Weights of a small transformer language model.
Size: 19 layers, width 192, 6 heads of 32, 17.3M parameters.
Architecture: RMSNorm before each block, learned positions, no biases in attention or MLP.
Training: a variant of Adam for these matrices, 901M tokens.
MLP neurons of a small language model. Each row is named by its layer, matrix (gate and up: input weights) and neuron, and shows model dimensions 48-143. Each number is 500 + 40 x the weight over its row's rms, rounded and kept within 0 to 999. Numbers have three digits each. A neuron's up and down rows have the sign that makes its largest values positive.
Before each neuron's rows, "fires on" lists the tokens most often at its 100 highest values on Wikipedia text that the model never trained on. A number after a token or word is its count.

fires on: " Ra" 22, " fort" 13, " Los" 12, " explo" 11, " vict" 6, " originally" 5
L2.gate917:490407493488479496478448474525450431480486536512459518447555461523548449488532556472463469463437506460497467490506500479521490468489482524493568529518506484566455463518441478466485505522527541511500569544474492503527514478470585485485534536551469577469481547507453424466519432582476480539
L2.up917:453449560494466509439494484523459420537501530512523502487539429568568511478527515447477536511536497521507541488496522553547519484473542551511451497535549494500357560562493450538495543518472460539402545524531475531546541363431504502500495549532526512456541497436496501545452440602506480547

fires on: "al" 44, "it" 8, " African" 4, "ic" 4
L4.gate262:547550496465448515512348511514482492462432619462409539524497478470461519506478487485452448520532462564484513509468501571469465510509484538521451554538504480515582435519572579411499521477506527470515496411499525488449552536482489480497522515525496501490440545500502521517511515465473476503
L4.up262:471584511517527542594537475539496461441481493452506517486507521455442555447537482470478482458532468520469473550565573489432498537532467496510566518569501565430543499495562455508452547464466508563489531506494543511555581462465555510574485479534503507476520469489457470485446500480580534541

fires on: "," 39, " (" 15, " of" 10, " and" 8, "k" 4
L11.gate32:463549480493559469496577442447525533459484535463427544502520554487551524491524441453482508503496525448518527485535438438423526453449445487565501513502491536487479570544432465545563471508550563469542475433466498508493517493509480570479542474514468524502421481544447444547491420480494512477
L11.up32:427500490545518444468535511407507472496531494507519532525563575505497512511471501549526437569492472491442578479514472553450516543502437518511526535569526453453530532561472460539533502472452579476469545456509539492531496493480440560501465514535479487503514448531540549516551489441567477430

fires on: "," 81, " As" 5
L11.gate283:411515477496510420511527497500563453439519500574514485427532497548463555471460540529453482524472481465568476472497470512504457430464538550514548460465467557499471469509463467567549553447497510500462470442481446422477488552486532553474507490507444542542482456527519476524523485451534444472
L11.up283:494426473489545482534538536500449457484575434519559463514494502520441568479472506419461558442527477498532530497508462408480505459556479520506589533500575517472445498478450475511540523522474509519530521495477451496477513556528579533503589527609466458523499549481482511544546507462547487538

fires on: " |" 40, "-" 16, " (" 8
L11.gate465:471489558458539492489504497460490510458507517511523461534499527481490543537532449394538479481472484441469396473536554542521582585511576410543527511456511513524460413525510519539490517463464523459511463513466461450446545495550531508477466494544513462474475497513475530495555524450568548452
L11.up465:507454507599523495504414450548496471508499538535556493534490441472454547555438532553493504480491478516390437464470488490540498497434539586515494506479488494481489536455531525552520599549457500512449563511443506473442468504542541490545452521595466470496505484496514490485512529450535552524

fires on: " not" 14, "{" 13, " Star" 9, " vict" 7, " race" 7, " Awards" 5
L2.gate413:528501523489456448456534491422493446573557521491464439580542534504453569517475501526520456498504485418490538496528521533471550512512472556582488463405463516483510462403548469501477518421500464537435478402556460576492541554535485516497521471497469553466501488515488446490507573496460549510
L2.up413:491543525509466460511564500468505442529485536512507482445478479503487545442429546456521481507514430478459532564507569594503565505530484530522562530457477542493472511512427516380582503516493393534552487464468523478443493525564468504476523477519539494495528487525489520513496501532447535446

fires on: " of" 44, "es" 12, "ers" 11, ")" 9, " (" 8, "\"" 6
L6.gate88:505529528474507527501559463432500480559490420553526488466472523498449507606494503578493536514481474434522505479464487476529519492549479542468477510551458530578535458474496560559488584461525489474539467487414436516492543425558483525504496506523434557528475464546506466583532540492493425487
L6.up88:480507486523548472517455487516527493475449520504474514505480556405554459468547482454500494522515485556476509500500552506511485422535443557512544479479411460498495449575430577445470524479471436470448518571462429486505465469576523493453516487475434548494476533498518487571491470515484446546

fires on: "\n" 27, "|" 12, " Time" 7, " Elevation" 6, " Total" 6
L7.gate471:461492538534401534503561481492510489555491541494548507518504503513544487555512489543556480552533461513426530473482483477528480461515543464535540545492436560574498508471552447557442539486506542509448530535434576573452521512489525546492475505539419515506471546553568524534474470428504523480
L7.up471:528434460481561469477466497445505524498547502478544524566443524536553544545552499569515490515479522521521511454493509397414523423505498478437538486526476462521471542549443432548552475495453492491497513501511402507474535491446511532479505484505481495505519478557476562468473499493502494530

fires on: " and" 37, "0" 9, "4" 8, "3" 5, "1" 5
L11.gate701:516554516469550546462462457520508457556543606465522507572493425469483500498548488495455461488523553509481472496493512477551517552468468460459444497513446499473494462463491471460492488514533581445524543492552492505472457402505512428526473468477516456508467431555556495505459489471491471495
L11.up701:515529543537479525510483588439562467493575484515481466520516565397498484512492548441464481549502516557478486537520558513541443562462465522492537506519505461477545466444511517539431479542492530504575526481540529532406538485518528542529576484532483505495522467492463549466516484481490512431

fires on: " and" 42, "\n" 27, "," 6
L6.gate671:455547520504543482490492418477530487480488435532544454469583508540460515453427493557528479431450449466535444499508436488515546468515487495490497510501415619502491512464545471596549517463542572466481490462465535493519486486536568534520530511517486558560450511587476500522540530505478469495
L6.up671:446479497393446474461522466477498466534491540448518485471497530442532482537555490510529499405503508463509497498506433505491478527459514500493545493465475516502488455443543485561528491534428488580541487472448540495486555551483534578422554493518514546398556489455531498521487490481491433513

fires on: "'" 57, "t" 12, "’" 5
L6.gate990:544553517489467546562447455492477489435464454503527475528488482465465487582497544474507482525542458475535449516505512484554430424562568543480467499573527531464576460557470503508477463510464561489514437519462469457520523520529491523469467507501460486552471482538580530454519452504485446488
L6.up990:581566469512471519508532526521475541521562506475497562513449473490450528513514520517523522523479503520510444444447477503535489468594482493471513519560556467527522475501459528549381526413459493517525522518478500510509449555534473507499446532544556438462482548526506548394564496574411523492

fires on: " (" 71, " metres" 7
L6.gate553:424616481511475497465501485492437492524462481468464554480492467501500533492494492574481481503475483561451429546500510468438531509486484493484461492456434481533466546504519518520524548447551519457528587512475539483482494456481499468540486562514402587560496483549558473560499565471490539522
L6.up553:420497528542511562506464536537468484465415582473496482393512522441500561585610510461479467505481459503485486499500556498564459515456512492463413461527540524567496519473516578492458460530533512494521585484488526490481422515485491508485459517525498522468498508470472583465486486513487458468

fires on: "s" 21, " (" 13, "ations" 9, " journalist" 6, " police" 5, " authorities" 4
L7.gate485:491519504464500513498471450496461530482424506575460579497493581505493529458537491457477422440527479532504455608543496489511557448523485487486474560476500507508484512530540534500511527484464472514484518558477541477488589485487523445477553491525385525513553553490556413515556530463546501478
L7.up485:483509540507507484466418531516474476467425436512498509416543512582515557490496487438581472478334485533528471492416468528514469449464525439498507487476476448530523486484514476486489470473471448471509500508466420554458454499502525438482483465502509472474528484483480479563490461507514510431

fires on: " as" 31, "ing" 12, " in" 11, "s" 10, " the" 6, "ne" 4
L6.gate834:474516489482511540564553465548478514444554474546488506514464457492486462575503540452504521529532539491526532503441542517460461493531488559495485536576480539532527492529480515461489584481479442452504583537492522455484463458521565513480512484540424479545447499498467451547499471429576421476
L6.up834:484495578469500415479498525502449519423533557499477490527495457555574563550533510402432608509513505469477468470473493538503518479435465497480489571478549501537570522474410559498482459433493482451497569512418535493494520473445505492509508463546455501534501513468452501521480532488456507471

fires on: "=" 48, " in" 8, "|" 6, " |" 4, "ym" 4, "st" 4
L3.gate298:533489498502512450486511504519468505423537521522468509470546547492515497457505591502450514544499562494571484559518578482460580517558478474506517516548505537606500430492477402578533484472509492526516517535470544494508525474488552445476586487534482485514515464499533464570474466462530502580
L3.up298:487478520506545449496438510536494550421508515482418517492493515436470523465485542488512527488510518557529487575546544488496619458506472459449526499526463527493525463508460389547572528458524468504496526506513475514545481505489543453447549451500467485501538478484517465556552483470489534499

fires on: "-" 49, " (" 7, " un" 6
L15.gate138:441497489472540562592469427526458519507487482527469573491453526574490535536527478561451539477504553543441481432458458515490515545528520525496477466534492519545569427520469541543489463526441444399537503500444522516448472514486401521538531446485464537543478405590513503437491468493510555543
L15.up138:497539460481486503448552470568578453541429479523510527468528484473553538461539522547545501546459535472490557607642458535544464475514516454531506546506476501506542515467552482504478477454523421418553523473513440473516517542481505478548475430512470497564524565532486457536516564576526499523

fires on: "\n" 20, " |" 19, "," 12, " (" 11, ")" 9, "(" 5
L6.gate692:536454562532522467386537491510544491471480560475473533520534449528508479509509557542500503507496468462518498504470495516508521523496443431509554509573508540530493559572504470541540509502591489413513471548507525562523543490517490513488461436485509481504488485508541532541530545541466485481
L6.up692:529480484453485530487479436548510518456500561475522531453521503532524495531424555508505580435557449519593527460561491501557500454506444469470530494484492470452497504473556509503537528463562496469494447522457547505525508471494510515502546417589453484503478489503450544503575491553491436476

fires on: " to" 30, " of" 17, "ho" 6
L9.gate70:538422455479481427464476481524456504469518508546477503470626488506578531491475550499524507482462436523521435482505456489463501511570631497458439506458454542560483497516473459445523541503539442470443471505470465512523531494489498487492509521494571487481464468536471459487492495533455434495
L9.up70:492506517501493475424497509444489546527457476425468570494539547462536461494498502525554489532447563454475450475417467489494490563499509492547507455423526573534487505472465525432534494547440461550544538520520490448549458534485512517462577498481470532502529488479511435444581460453485446523

fires on: " |" 89, " (" 7
L3.gate941:480499521441540441482494507551496467482482495518452492464484467589509422520507507501561537484467530560404515558411462498464544553457458524546504528456456553462538450512515522489505509528542569481521455458509482451512496492486454517471501560545408512507490558499536469462529571494542518437
L3.up941:500485424501470499478495501580475408511456531595443433439529526435545469542580503526457505556482416538439443521485570498519499454527520492498501527481480469549470457572525567462430526426501479485562583485451468445443565532472488428461428484474512512510471440527497530468510462448504512441

fires on: "," 61, " is" 11, " he" 4, "ough" 4
L6.gate278:455486459534498471539505469461451534418482485436530483472501515557429498516518483556465490506581493497541461460519432536512509491482579523493508498512426550542512478463475423543518528476494497529529489481491517410409507454566562511465530525455412498547452491510521455510516510430514438476
L6.up278:436504525513497473590536491526503480541544438492583512481467449543373517502544457524500428443489541434542505456501403516547517492436532490450521467552467484489507501441512525492503554498509492521523437482437520542491514525494558503494475476516507526406484541480458478505489507513518485501

fires on: "\n" 24, " of" 14, "a" 7, "nia" 6, " Republic" 5, "ia" 5
L11.gate914:483532503479478467479621484517474487460459545465491582497503577498530517532519452477505462506480519465489440472401560430481484543523579492521550531516385486510520512561510499451545480482516522491529575436498558486517501505531508456508471450555475481580500459496557463499499498442501496420
L11.up914:475594525492515590489417543482498530540479440590558433484529430488499519491542531514510492454489494471536489515518557496512474553524471451554566514587401492513512548523537466488495531414469528495541526531461518532498513504544516546514551416511485500496468545489468531523509459490503423505

fires on: " by" 31, "-" 14, " 18" 7, "19" 7, "Ch" 6
L3.gate800:489547544531508524514480464494509461498529522576467490523581552474494509550490449479578465542468488496514469485393560462472500576516525438529457525490451525508533511503465515523555495480458456538527511478465512513404605510503473522501511517536448514546460517538482510595481448524512542549
L3.up800:498489523509446509553496528465515443563460502537527446474490492471511429625465445536473478458462535516490490518432523460486469509499473472520473503492483532574510507478545451593504509567503464595569534479453503454438481476483507548463474487500514565490475541508497535515498594527520426493

fires on: " and" 35, "t" 6, "re" 4, " or" 4, "lit" 4, "r" 4
L9.gate601:435445553511472518553560523500501487488504576483480621470512447538537539508499493551491485494399556466541494473532514508415502532483506508565468576492454493455500487605446501462478490514483487437583508496493462468484477511516491552460496507456477518523478476516481523480543435514453422508
L9.up601:540508416543453416479480469469510503482436511506501469534468461504578526510495472504569434566398609529447479424473461517438533489476494478446487532517495497503432418531479509512547516432547536413516511518459450452540470489460469498523493526524522436502512532480414509493535463477475481482

fires on: " the" 26, " York" 24, " |" 9, "on" 5
L11.gate726:508470548527523454489484500542473488456459447478439477472451487440555469497463481527499500484431440404519461447522467609549517526490553549502534491551473526459494452461556525519475500517453492490509518475466512471451552519427478477526573470492496439534474539538529550484556441482517458385
L11.up726:488471518503509476498469449523510554571501493481522451536509460505497497464534538549480493477532508503406617459481461469515480501533535551498527478572521497463503558496541510504442465468547539458430547473486501445537447544564548471424495538520551513506467511508480522521463591447519522451

fires on: "-" 69, " o" 5, "ural" 4
L7.gate251:542514490454455542435499473562539556469547569526493502466462449517464448508560502461538488469507511576517420429563540555544460562568556543432535502417492469469544520564538541517519532546449496546505387539558519493473488455495460497449518533500505476462507468541492508468459440561480510515
L7.up251:482497525477480494528478524484474484436462418486410457492524450487435412460522443515524515522420512545487514555605553483518466502533505470522449524462569532555482521438525513513544488500486492453418412547578486448509492543528553553459469483414549530503516482556546417497522489549574475509

fires on: ";" 47, "or" 12, " |" 7, "–" 5, " Country" 4, "," 4
L4.gate356:539461548492464571615425513486527562491494489497501494481445451497459504605548519503593587484508544501465559394496458494416526543520508517480465456486493528577438420425535593474486515495522499495479462500464541503503492489438520536532573478506490466470524482496479530542540526527429465491
L4.up356:613524543541482509470491506547421486558496521568551500566538494501471526532479431479500484573539449479492488551488473485525462487481490467557480517405496432552451508488511542488537476537515474463516486481526537500524498574427485484473562493512487483532479507518463559512500441508453470443

fires on: " not" 42, "t" 13, "ev" 8, "ly" 5
L9.gate749:472466534522484498492498487470535503483486476490510461524525468461480494560483455550445479498539551544508512434499505521447490528533522492568438452476483577498537607490509583537585539457456490514497522454455467477500528485501378516433533548554530552474539404530543496510519518524561459495
L9.up749:482515427499560480581551515518403560537519483532504534505464462534545480514498523470415463511533507497431454527521501449478444501520463519482470455530506479526443522565462497497549525480495518551488489540543400464492439495503523478497497469563529582522505478480510508451505429515485471471

fires on: "," 54, " |" 8, " September" 4, " February" 4
L15.gate729:579467476534485468532557508471470443468474419530514449496594578526532512525539479495492495444467491557511454534481540512507528478507487535540570452540528532517506479521508419569478480444468520520526506496505478425428581489525471525503492527476453491495496500497544549576485541450504468480
L15.up729:539488588479533501575456401475514523490497553523499443428623573459444516452550585450462509491597491488456550523486506430454530415531443489473492525410477523496501514571521516554551595523559453473561556521452470505556535516523561419496462464476473423527540481515483475487540506425500471528

fires on: " same" 19, " (" 14, ";" 10, " High" 5, " third" 5
L6.gate104:482452579461555431521461513537490554452541533535554468559547523464438540495492575495592555505461508456443446538440478483554517484470536519519559455545466560578523414514528512497490539479485539532478528429502505411483516527539421554442461454507464508493438534495476485469505504497464485466
L6.up104:497561473454536427513547498495502527501477420508566494445451448542448492474458527539500491557445553544445539531543462493506503488478502507558529591461524460458506486459593454542472532541518528533504455560439537565504485476482467498546443493532491506509507518531546517511507482427553464598

fires on: "\"" 37, "\n" 18, "'" 12, "[" 5, " “" 5, "Th" 4
L7.gate631:513477505543516470448598428526461480431441475507487509496547503483466501494487530507507538577538477468533540520455504446542517479467550469463568453488474473558530483495506500562541509499514485538503506553483517538542564445477510511479450543513497458577495461560519454493546504545562504525
L7.up631:541501477484472517501515505511510489518439494497546503515434583483527493645499487497532560491510541490501490464467433473533418525488528488534523433529461443541571535529520502532447535529545540463547487441441516467412522439484518470492496500538475406469544489475481604514518551522486510526

fires on: " as" 27, "O" 21, "y" 9, " with" 7
L11.gate782:524546451515491570491431488414426485519522541536439511406473489424548533450426528526520525502501534460509442495480500511416535495538514550523524542555467530508450526536467475539501546448470482474454499533483542495503453550536425551451510542494496456550486489525452537555548487470541494454
L11.up782:513455483499494485570546522500517501452496533471546527490536495594500549547451520443507525472492509440556459461572523482504485567503549532498477495434466482523495508449482524435444508506515482475415518462527479516506531454498530458490566486570494540497412516501436440469536520515470425450

fires on: ";" 49, " W" 5, " Dun" 5
L3.gate358:530496507548489521560468551496483527509432546515458531438510526491515485544543509505492501469476511559479435418514551512498461547530548513462493518479485533491445427433559475469493508443456532501437489557460579537557530496529515513551577520542451488465534521470484536479506498470520516573
L3.up358:531462554515484555550569504547468486460478548465543499469535471502506480564538497473545526503499489547582541414484440511515479488479556491574589478572474494507501520450461514608518479491552462468526523468501519460508486464518463523467556489505508517518507494519536563524513526455480483521

fires on: " /" 32, ":" 8, "–" 7, "eg" 5, "ence" 4, " by" 4
L7.gate583:533489537482461504494431457579522498496445547526545453500512418462444458465460545483470525485519513584549442583601482457494486445480529604560531456528482513466540547444515537369514535495508497550478527492492453530519487495525469475546427570519515444495492476551483484480498502514512492498
L7.up583:508485493530449491444540465522494578499473421542555539495474490415456494462520596515513462471390452479471504470556492524541511504456468499564508520514496576439442481450488537512499535457522402513503561459426520452479496495562455452502460521550453504478518541507538540488534508495529480451

fires on: "=" 29, ":" 10, "S" 5, " Th" 5, " St" 4, "st" 4
L7.gate310:533551503549416535582518491483527544483550551520495511430498493496483478479581557466520505522564511528525520528457519525467480543477495475505468430501469482560505469523517461489529494537583573484494533517474462480501520523517476454495534471565604505543500480489503523570489469484471522538
L7.up310:529569548494442506539511485526496481516535545553498522495510492481584522449457459529476493527487508523453488492449511462542472501471511575527473524444494548518510459574477475544485510563496475515481599481439432451545491582493572518487462494489518478474476513509546479570498421462497510461

fires on: "." 77, "de" 5, "ed" 5
L4.gate174:531510487489500473531562462487468497429462562439478464496504479586503564419527564474432490469473564498504530546487464492468558524433440448533532518470512556455437547531471498597491476466567520450497442483530606514424511482465517488498533543494500446492543530495471457557512546538446520452
L4.up174:543476491490434486507548504564576498521426517442548444477468484490447485459482541511470493511496441475487457497559385501548462484493556531471517455493471566407537503484519479527454498514556536532452464505548519477504436464493553541464537470542433453492502512484506523491430526494518503522

fires on: " and" 35, "," 20, " new" 15, " of" 7
L11.gate84:470467438512563474515509489521529482450570523456532535525482476488541431481454499522571522497518570464538560485474521513490480456517425554525444475447500517493517537544474449528501473512422528460506530462539512515460476499492521528434473449494519485562542495505573448548543410419519506499
L11.up84:463523483551522471491509461472505458475514468580416564486580542530421506532508408446501476501532442500528524473513531462495505481553518391485501572522503602541434460480511401517513501456506483512502548515562487408539540522474448512559452499508490518524493551487457437488482557495464476520

fires on: " that" 48, " while" 16, "." 5, "=" 5
L4.gate811:505479522476501424496519489449492475472517530512440483540443559492591460473562440483462448506457526477532510566436561484441527529508610498520467505499467507524462475476439489517566546495498444526425518535493480485512524492419473445515518495500516504486551495503497400613505535492496467460
L4.up811:498495484469615545572513476463433457435506534483455576543497517461549474500539438502489524535499446470481507502471580471474550432546500477521479484464539489509451487553473517542545492512398491404531534529444524449521482494500492419503536520492512485579462467522544488588478500491504524436

fires on: " (" 53, " Red" 9, "—" 6, " red" 4, " w" 4
L15.gate360:542474507536548524531408442494471571441486505526504522471475519486513540547518476538535453499484466451579466505485478447532472490491544525559408482488521508534500518459521494559475481570458458528480536491481451420483564532529436494520498396397444536480426496546559502483545553518473564502
L15.up360:508579559564497478564527546543489458484562491569488508459554530508533547491543509499473506442493555450431488554514469485397509518477473473528447475443482469521558475481500524524514540435504452518487537497491519459592449472518506509504488439483534537524475498503550501476508535538467541526

fires on: " been" 28, " J" 12, " res" 8, " be" 7
L6.gate382:473469461496499491536522496558567472521555538526533435472477405555478470558517442555451564530539508505545469419515517559564512524478476514531524426569549476525538563517458475500512551530443455527506470549432511485516538557473484555519509547451546434512468462542515418463492421522437464507
L6.up382:521492483516401479540507474530543538443514541556536502542430532552465550502483430534472524549557535491541480431516558409441558411601510487486498520571502486529464521449486509441535493489532493507491606470444489510536535512565528492539434595502550531497569457481459510530510439522500504477

fires on: "\n" 48, " |" 44, "-" 4
L4.gate489:600476496508466432511564519442518474471449476549501461513501531526555540523554541545423467484465479456488481490457523536493491525470514503529565526571413486533520545462602446531532477482531521472535493499508635564496507541466462478510508514577420519491534520480555495541464531455532495518
L4.up489:475463468492528494530447511386523500499466456519547446470442433557528509521590503526518510476540519558500532530504512498507474496522513560472492484497427494495511535489465454547497584536534562509569511511449532487461502435541496553477485418493471393526463509491410537509566512541495483464

fires on: " of" 17, "ed" 14, "s" 9, "nt" 8, "ing" 4
L11.gate457:522559447480466555575530454519521536516487495529502547462527538509501524479496537488455508523546519517498521490517474503395506469505504593504459516484456537525502505552464538523491557559493517451534489515436497545508497514439530438443515532431492476483487448477527520498443469471542529418
L11.up457:460429487533516536532538536508548504482509463478479510427436479599540548516532504483518563553469560534497462517522497539504592540433508542459480488448447488491532525452496522499520476536467514495494490506522573478499447500484507520526433490447527532515505496514451483505455508466441491485

fires on: "-" 50, "t" 25, "n" 4, "'" 4, "uc" 4
L4.gate547:504517509538444522543471510506470551549519550476534539521486537487500469527522551521523481524487501525561460492519477545494475439476531604594474478422521519490483517471466508529481448494503518387564491513487537515482491505527512505534466429488500458498451521534513602512510486596400503484
L4.up547:559504515494469442522506470500470549459489507509518518453504547516500555562540534531520592514540456466399452490456502469516519407510434518554425450520544515487597503541545440447502397504584584445527546563508556562538469452534546474495475483442578474520473536550532525420517467512437557498

fires on: ":" 85, "tor" 6
L6.gate700:528502461513493491523489482539520510485492427430446560521502507507478486520522529527533449467500573430553467473574452501457551466454532530479464491514395544532501479485514440468501445539484523465508434527541463502520571488540529456443512539498537488511508511542532466545491549514448562552
L6.up700:492470520507395547515482518528468590512556569474574524496498476536489472466459489516463492494521514477480494512525521534542472457455483523570470497509499515528572548543432544482500510521480439477522562478521444455533472490426510510439578541458491513496515518459467554585527452523543466477

fires on: " |" 36, "ti" 15, " or" 8, "=" 8, "ter" 7
L11.gate415:455486537476473462534521475486519498487486469508506445469441552539528483527541450526452480471564550521521497445463594430430536555458523458449528495475470514510527438499505443497553558473490459519467472494459438464411535466530457507453501486539455482547472490544537533502487389416517502551
L11.up415:538507497472501484444475531501555457468460556580479452501499480491478521495498446476476520420564460557527473526488535460547511502529515491446547556471470531497558548508502468519462507503455450418447512566421617434526503511408516448539476546525469543483499402495496470568537508562488607488

fires on: "\n" 32, "=" 18, ";" 14, "-" 7, " (" 6, "/" 4
L15.gate916:458468569446515481547517515428495535457535494499432546521466547506512537499429432504525400504530491558586545551455529467492522455477509467496511461534466533537512489432524522530501495473559477447575534481523462532475527471490487497486466527440481485493410495509533458589508531480463492471
L15.up916:469476483561472563458521493500403529474524570470524491487486515439534482499470525471475455500549382424541521499496501475435508512534488511498459487483511479575458500487546495493531442520520513537561564511439491486417495455534478507448549499483488503443494514488456578513543442509545516449

fires on: "  " 32, " of" 8, "C" 6, " by" 5, " at" 4, ")" 4
L15.gate907:508441538459444469533541557522523553475460457493440534446518452461484461470482496567518508544529481560529534508518525490522438474480500499471442486512455548569496495505469511601461552511521436512526507468475461459515522525473476530411526496485433549543415449519493474501497457488545410588
L15.up907:435480479474483520478480490535436555452435539460505503430515431441514512473458446469478526564526521590513481473478461479466511437453494534517514465447493432429544504476541515503499508465457408464533578477481423475549476523501486491494504539439420432521424499464483465534511478495447458430

fires on: "ll" 27, " Away" 8, " target" 6, " ahead" 5, "gress" 5, " Music" 5
L2.gate263:574491522492516575505462491551446574459530507493555482486411494483571551463510563511532534496531514534547506537550443510471480538511568616505470435460472502543592507530506540518478510569512539494516586434499496495510493473493523516409571466501511478504569512522497495499498503504483458521
L2.up263:538495514506497539486479519570471528472512470453531538487527511556537510411417509533459532501456436496535528497486444507535476502517436512634499450493575451502513506522577537531525532562553499504524451544551556454478483562512490497509554559491563494477488479530519448460572492491513481555

fires on: "-" 68, " By" 5, " reach" 4
L4.gate863:476426447508496475474521486526492509534485512563431487513451471522492580559481474534440483514460465495442455523517520478498504490513587482452506455508498423537526433551443515529519573467469488517451465508484451542442553425470441485535466411555483498505467469492520548528475518541428516494
L4.up863:478528450493446462492561470502475480483435480431409550525488485557433397433540460502485516507536453530507511534549529482457514456474470471539459516388562473439495528543501498474504508502482507420516404529509451552522417487489570619537428532449528534512536517494541501469496489501528518527

fires on: "." 37, "ed" 10, "de" 10, "il" 5
L4.gate276:571554504486564427549505520453520488481433570507498520512547483487485445482404462483458444507442482459525533619512465540529547548415497468487473566524505500536444521510572443558521448463504563486478488439461549571492540530517544433528517506538468503518467469486510523544486482455470475435
L4.up276:555548560491516510448419526506409476423456585469513465473467505463451542481492490482509512523497549516448503541532475473492459492556551490598455494499527523455533540501511446501478500465599447487521422496466488482496509432494508484456522479485545416507582481484515504517501521540511491510

fires on: " =" 32, "'" 29, "’" 5, "t" 5, "]" 4
L4.gate298:491521468531424441557532483466535498444449460610545547451499480442527457585551530500547491484532504477533484492419438454508466485467555571507503472527503428590491480484488524451507424513494491533551553524453519514488466491559472527520496556482528473502523521497545527418504484549458513461
L4.up298:492561572466535481548510481541436509537464490500471500613479543542529589523470507547500488500468499508552501458456447421552437471528452527529481462483565520559536488528541504524527526532438457447546458497548513510567435468548539470492465481467476504479502492519551583472508529538521530485

fires on: "\n" 24, "f" 9, " w" 9, " f" 7, "st" 4, " |" 4
L15.gate865:516481480496515449573527432477569458454477476489461571408459529477504517517517421559535518492460461509560520513476485466538436519533511552536468529497516529485552493549495494587515557482472438551540562515475527531512468538592545558490481557444476568498484512498547494590486504547480430505
L15.up865:481486519505507487557569460517528480501561548462482462468476507493572508481485499515475505478531520534530480455484508424559516519460447533522504449581418464537507558522575546536558517499483444536554491567509455486514433455500496474431467438420474504456478466489566493535564512504522543516

fires on: "-" 21, " la" 16, " C" 7, "–" 6, " exc" 5
L15.gate119:574436522423462482454465456540555486494525461413467454468502532487551445441532534518480471522533506561504487461544534488505581516524460558497519434469509534572453559434508486492474538468511481494521517548503480524529560478490455528492507463534399505539498526498542511515479513532491460493
L15.up119:490515558419555487445462553460491521512450507538456526448521456482539483540492479464482478480494492470488480510522495409548500481489496492547448577600464415488551481523491490454520507512483544550501512518516523507506527493436499492503471444509534454520513452490577498511449436549486507524

fires on: " and" 52, "\n" 27, ";" 6, "\n " 6
L11.gate232:528455474580459481581467579513545525442516544502518513454545481480544526505488434476491462476525441486500495434571445468524519407496505533421528547511547497513456450513483483455570500481541492488466479447475545473453557514564493513494470555493453442524498473507614495526536516484488513491
L11.up232:575497528458518513482503467532472433484451603479549573536542494432534532445496516448442550464452505548523528485470473501480485538546479549531545486499518493540521423481487480527602549471505509461438465484486495555583552527560464518483514495465505459475579548480429507513475538368555465502

fires on: " of" 70, "ined" 6
L7.gate257:513477452480566482457428493452498490478543448509465545457556479559452454504454501457508546508487529484563409516475406538527526495543475560442526529492555511495486449542482482538537488523489502451532485551456399536504490502517489441553472482551489496501504491525474438568504482483490509439
L7.up257:500519470539535595460507558453518495476507492519495529515536545511515566514602425464529499465509442446512478482458469514426499549519487487528465491500486511598432477473460499486532476516452446456505495588489516433571529511485487469474546472541496542457532546517494464530513411484483517504

fires on: "=" 18, " United" 14, " side" 11, "s" 11
L6.gate58:438546503476493550439534518541463478427485538509481483515501511466481510474476528451424502505408439502484437515492526517449529490427531414457511554544468445405588585492570545445540515523458503465536453530459492498421499440497493470498494475583489546534520519482536455509466587521484466526
L6.up58:548503527504480477487459451501480526503443530445430557566479465480425468508502414537436514512572457488477454498445547539521597507458548552542547495522523507561502526561505456506506445422461397468529517506543434469526524480490510433464507480495499530491447510492525590528529469566469565463

fires on: " (" 36, " Qualification" 6, "ator" 5, ")" 5, "ings" 4, "al" 4
L6.gate412:512463449504440525488495495563470490462453530552474519457514461430491481574553526490538380523539493512514457511561502574557492391574505521459485528514480537547500517474500491506481529466528519488455563479427449554543511488486507566513499523496533544520473436534557518535479555485553488507
L6.up412:424526480476536540468450519561440512577507529497500488483493473494548438522633600522523525499493505560468459503530549474493483443516406545501469458529501523487461531509564597456463528539449478448552512567483530501525432468433456517513435490462471529438535469463542503500460530554505495555

fires on: " and" 80
L11.gate804:421526548490540467481455522472475460421510535452479539523515440477542518499487443522599450537521516444553506497506486490421476518519482512509482533505482509510492439571383448568502538443481474466595492499499542510430445486537519475529519473487488463512423520490534512556500438495431513442
L11.up804:504481471490556472510454594519479456498447518488522571551576478565577510523517499519478536538473591476546488490483568504498498528487510496564467474519509498570532513472426377537558488491514462382499496480506483462564490583518474592537480518519505476453567509501457504475466516447564537549